Weights of a small transformer language model: 13 layers.
MLP neurons of a small language model. Each row is named by its layer, matrix (down: output weights) and neuron, and shows model dimensions 48-175. Each number is 128 + 24 x the weight over its row's rms, rounded and kept within 0 to 255. Numbers have three digits each.
Before each neuron's rows, "fires before" lists the tokens most often just after its 100 highest values on Wikipedia text that the model never trained on.

fires before: "\n", " |", "0", "1"
L7.down966:176141123156126108091142117180146105147101145141140119116094138100176159120134133119120129168103093114136133175117156102131133154106132119089119147128081147159111143149078141153108126122117131149123084109143073103133132102098127174120168101172135062115125074096176159141111137161140155110097082167129122144137142150133104128134076153181126117123137111138108133168161129129196156128132

fires before: "1", "2"
L5.down1717:151132137142109092119111166161110061147133125133148107147102122148123112125102145128151141151131144100150159136153168150109120132118141142169135154116131150128161180137116143126113155109060140099101138143105136141056134140165134090113163085133113124111168146121147131108181119111113116161112119124148100131161095109123102129126113110106164146155070118143128099107145145128155092145095

fires before: "\n", ".", " |", "0", " | "
L5.down1389:170094138129136158128149100128140118148115130104144128151173124096126122112111159134150113097107144091116104129121133106118147137168163151103123109104138126161120166152099113122088099093125114167120097144148077133135119148128135138154126123145144093113106122139114137094128122160146148140152091121133181118136124154124083151130133175078126095131142166125135160171147128129138181101141

fires before: "1", "2"
L7.down247:079101123128128121116129150156151123130186121140105103128155094131094156140143140128129147129125126160145143110155134168122160119180120161148089114102081180126153145118139125129132113131134119103104092168135108144086137187151149108135146117082136114151129177085133162105148117097127119115143133144140087166154099093133141117102129131111124128095135124139119110111102127131104116163151

fires before: " | ", " (", ") | ", " | —", "-D"
L7.down451:106148142191141142102135120160150162120120162087124105109129084169126125115134136161155112104121135126138102128168095108101095150104121081138149104126117167083139100098123130099103106161157132118161153123128095192114144151159140108105143131148116130140125124121107151131149101139123148129151148097096115167160135106094100118090115114125164145165149114129129127124112132119158123125144

fires before: ") | ", " | ", " |  | −"
L3.down981:099073131112097178141141132151122109099129106144126132165094113160067123119148118131156155131156157132074145137148201119155109131154154150139145103172142117132129133108095133087086153100123113147114130122131126131117115117160153125083139181147103173137117114149097147125114125181162140158113172111148148107126126143147176102176164112091119144084106152138122131140160111101124109082120

fires before: "0", "2", "3", "1"
L5.down1744:109117125117128110136133123132135146119148109163148124141136156117141081139156107154086137169145139123145184150128146131117130113175114159115144121115132128097122104103136113112075200177101111103122103120088120139143111131116104120144137126117135113123140082059167092153087159140131158136151146130091109135164108119128133104081171087143085149133092100143107174131140121116141138138144

fires before: "=", " (", " | ", "%", "\n\n", "% |"
L5.down72:181154131139124100121093115140105145108160108139112106162123138135125120148132143110117143136115083122126163116157152162146132081084141139129111145107128136120100136127140116135135064131086132081148081143118119092141149134094157133157117149148096134095109125137147114119145123091148149124078127147135156119134148098133153196127170149155168113141075099128105116121100141128099092127153

fires before: " (", "%", "% were", ") | "
L5.down1117:085136140146166156133123075114082134127141139129163151109159150149071128094171146142113169161142137140127146128119161148132116144158124122089101122142070114137131115082142116143114119138118093138120144178118105150130145110147125160112093116145121112131112150107143129113158091134113108088151124133112172112108117133121163147112150094147125147174158115141139085117085113176143094091110

fires before: "\n", " |", "| ", " "
L7.down1779:129107176154091158127110114177091121142128108111139137126117144124117131123124101114109133098126146123124093118154138090141199165135130159094098102103124110105118154130152130126102096147106149147119057144136114144094130135116145116141125106131150081111135160102138097088127153158125128118106100114134153162162122137115082174129087162155153118158129134110130115123146126112149148120131

fires before: " million", ".", "%", ",", "% of", "% were"
L3.down1116:131138132161117102128081129112119134136086099127168163099135088096108141147136095127092147099126106155124122147116159092164145149133113140142134140142118151130081132137135104125077128100143107106167129059150129158125143102136125145151118127087176120129205166126072125075162156099108183180114192180144103109145142127142156133078165139133122142188162112117133144126172132143141103107141

fires before: " (", "%", " | ", "% | ", " /", "col"
L5.down482:096155133134116161136138134098158180134113132150152119132149112111101142135117116158115092133134115142150102177129136153146117105152131127136125099121123124126167135123132142112106123146141073154156130105109117132127128125146115135157107134149138087108122096114166181103151146107147141165147157143158128121160120093128151164109101146100171135128107123109149063125113162152143127124145

fires before: "\n", "2", " | M", " |", "024", "998"
L3.down1841:106104099111105113133112133137146107105147113160171115093151106191122120113118132080166109130151151103116173156150186147134114106116118102141115126099157133123121129116057136131140097115110089130098115137168098124100102133146161146130080093123174104107138130133125129114072118138073126092105146118134132136134107117151138116145170128113108109182113163110096120129181099132119113134146

fires before: " |", "; ", " | ", "1", "2"
L5.down417:129098137145110137143182142123129156134104104125169139147141131117127146111168109107113136147125121124168138129122094139132091162120123150138123161104102104073159107135093161159153144193128142107103127149164147138144137154118147141146126113138092085119142084135119138133137124089143108102138157131080154112093111140169125167141112108146094138147145126107080120089098144130098102135147

fires before: " | ", "0", " - ", "."
L5.down1244:139107129104111170128106121125115137193048195190105137129130154129178124188142089149142120115161135130119159130101123145122137114098105156122139090112115177124117085131110111093137138114148169119126135112114108109098138132141151155142143123105117097120150143157091145081080113140132136086132108100133162130143121090109123137133093104171122139145127154153113159122120113110141172122129

fires before: "2", "1", "–"
L7.down1606:140091130118146149154131107170136141145137156138117086102146124110165121141122166119106117147101103168135147181155110099124143134149139128142107099123087133127159152162146126126119139105133148140115116092146123100151191143114099173112127126130124121126118115087124095130161117149130104120148136134151155121133108148195154119118133131121160120136142126136140143116112095101126127101116

fires before: " | ", ".", ",", " | .", "'", " |"
L3.down266:120111122153115176150161109145085125141110143126113117106156149078118180116144112136144121124120096122131156113159099137123126116095122066114143156123151151130122162156117096152127141103148148159125184103155126144113134177120105105173141102096085157126163148151172124106110117127107151107157179114120124117143116149169142102100118132090140139146122120116113118104142134088113139134112

fires before: "\n", " |", " | ", ".", "% |"
L5.down1605:158115141117098139141131117149156126090113099105129131100120114105159127177171124097116142140133122103051133127143117119110134169114148112157091149118118149128149102131121142127129107135101157099122107129152160133120134111143137110141127098161156099172141127121096090139142104122142069132141142131101166096141115111101096141139148148160133135117145096111137118126115159151161135117100

fires before: "3", "2", "005", "004", "998", "4"
L5.down1285:132151124051116111120135147129130131148139136157148113170167115134090132113142070137158148128116129106117129161128132174150127139147106124126134110156165099106134131146102166109155124142170163137117099152122111154146125107111125135090112124135128125129096148157105172137127156150171122093200142128125163124178137139127138098109142120118095094148120156128109141071092151145164088090161

fires before: " | ", ".", ",", "8", " |", " |  | −"
L5.down60:175087169136110143126092133141149086117125157100106076130138140109115154136184134065132137118107144104129158140150148100127131136111115129070117150108151121149089111140103126118133114078148112136130127111143130135102149117107156159128131171098113132135138125162150133100143121146131155117114146119128137154129122145119123152142171094122065137180150125102124158146118133125129112137144

fires before: ".", "\n", "0", " |", ") |"
L5.down331:174142152131098154084101137150144139152095143110151136105076139108151131100117136120093133116107132075098110155140118122128117164131171132098089117110102129154110134136135146140103122141136129151094117125160111118137144128111118133135125129160162087148117123118140128095143133149082111113089090132119154159130135102171113126163113161136190123128095117121117134153128150146156103142108

fires before: "\n", "3", "oston", "4", "5", "6"
L3.down1740:179105104134128140149121147084132152136114156164131123139118085151135137136126149096117119101134100136085130147132063135114125094135119132134175101157145115166125156183096149105167099174101115130115166105134171140129130107145126141136106087116165104129123105142121156099112107132097124133127151122162193113137123151156147146116140116109141112159136155102105096097131143136125116134127

fires before: "0", "\n\n", " | ", "\n", "2", " Colin"
L5.down376:122126117157141146141091134119151144122126090152106160089121128138119134122163146077134117159130133117144119159175130155125123134100116153101151166127143138110136141148139117161148146153130131127107174151137128111130108113173101107133206157171099132166137098137103122134116138119130149159156131141143120125059176126146155121135167129148136123137142102146131067116097163148120075109133

fires before: ".", " |", " | ", "1", "0", "2"
L5.down989:094089112122111149143132130097111162142124119133161123175146144136119103097118129127166103135114110161176166129165125138150109118090062083146128162120130096161124125128153148121129132122109117139086107128122145117143140144092116138099107124148096096157154157127110129141136090101124152107109144104069192123130121093131097098140127131156086102131145161127164124137109114122137129121139

fires before: " |", " | ", ".", "\n", "0", ","
L5.down1162:168130151126104110148118102170123143136092143136153128135124143118160133161145139113080145104135109129076098121127148099131146154119138179133119173100152153110109097126128160138111116155101108118126112184152159115112154139115120115137116117085121095170158125131125096155143126115116110107127137136124184144126143106096099152136125153152140112149150102126112075145125156142109108137096

fires before: "."
L3.down631:118163077134079111135167146152127107155126163073145114140124118143155143082095100078134132126129137091128175171104090104112142118107142100138112130153118097135134134166086142072170121131126119169155150120134130114125120126088108173149142116136135121091123095123128134139116138121130165101117145104169149136142121151126101103127115138167105169150150187149137126130150141141121094096103

fires before: ".", ", and ", "s were"
L7.down1205:134117080145136134212126139151149052122126138061147064133155114124128122124120107098126149113113139147154143117126111122101140105143114126122115169091162141134131107114084134121100094076125127130153124103102145114153095178126101107133124162161159124113127145183112136172090142133143146130151152135104130133121172166173116125158146094133143148123085146141164128132121157094159134127158

fires before: " | ", " |", ") | ", "\n", "."
L5.down1539:098092095095132112164131097112081167068123157159123139120101116146101138104128118156141132089128094128120111115127122111118136105164085141126170117148155111120111126158132167160110114096138145112096134115196120123138125132141121119145137072107112150157127116113140116121096124120150104168165104143117075125167107128166153149118084092095120128102139080156066135073150139116081112094161

fires before: " |", "0", " | ", "\n"
L3.down1149:079125119118102124133147077143141141095094057094104180105106130129072147156165166119114148211143137128109122126161146149136100127163064139112121139128179139110128122137134166142094123146159112126112142116123137124100138112152107110106125153138159175180158149127108158125159130177156113152124179126115130128137137086146151121096131146121126109107126083141099097078122159121118112111120

fires before: "'", "',", " | ", ",", "–"
L3.down948:118147182082132118158136125177095118063151156114126158107161168111105141104132131120119108116156104133148134098178117133128127140117140141132144151149200123144090137111090120150171112179125135119088147139135111133114126121153148137133131141140153135130129165166175075146089126103166097101124129111124141134133107126168110136145125138115125122131165118140085091145099088114140113134158

fires before: " | ", "0", "2", "1", " Al", "; "
L3.down691:125133106135174100147121159077083115157137147104149148156127121093125130123135105116139130088130126119114155108112094112137089146099129133148161139139156109146083132128094126122138158129120106154110189104164118114151156144163117132159159059153121165112140142141194166115155101148112136132179154130093100132167141124100105128100096144130110169105143146122132155121101168120151114121138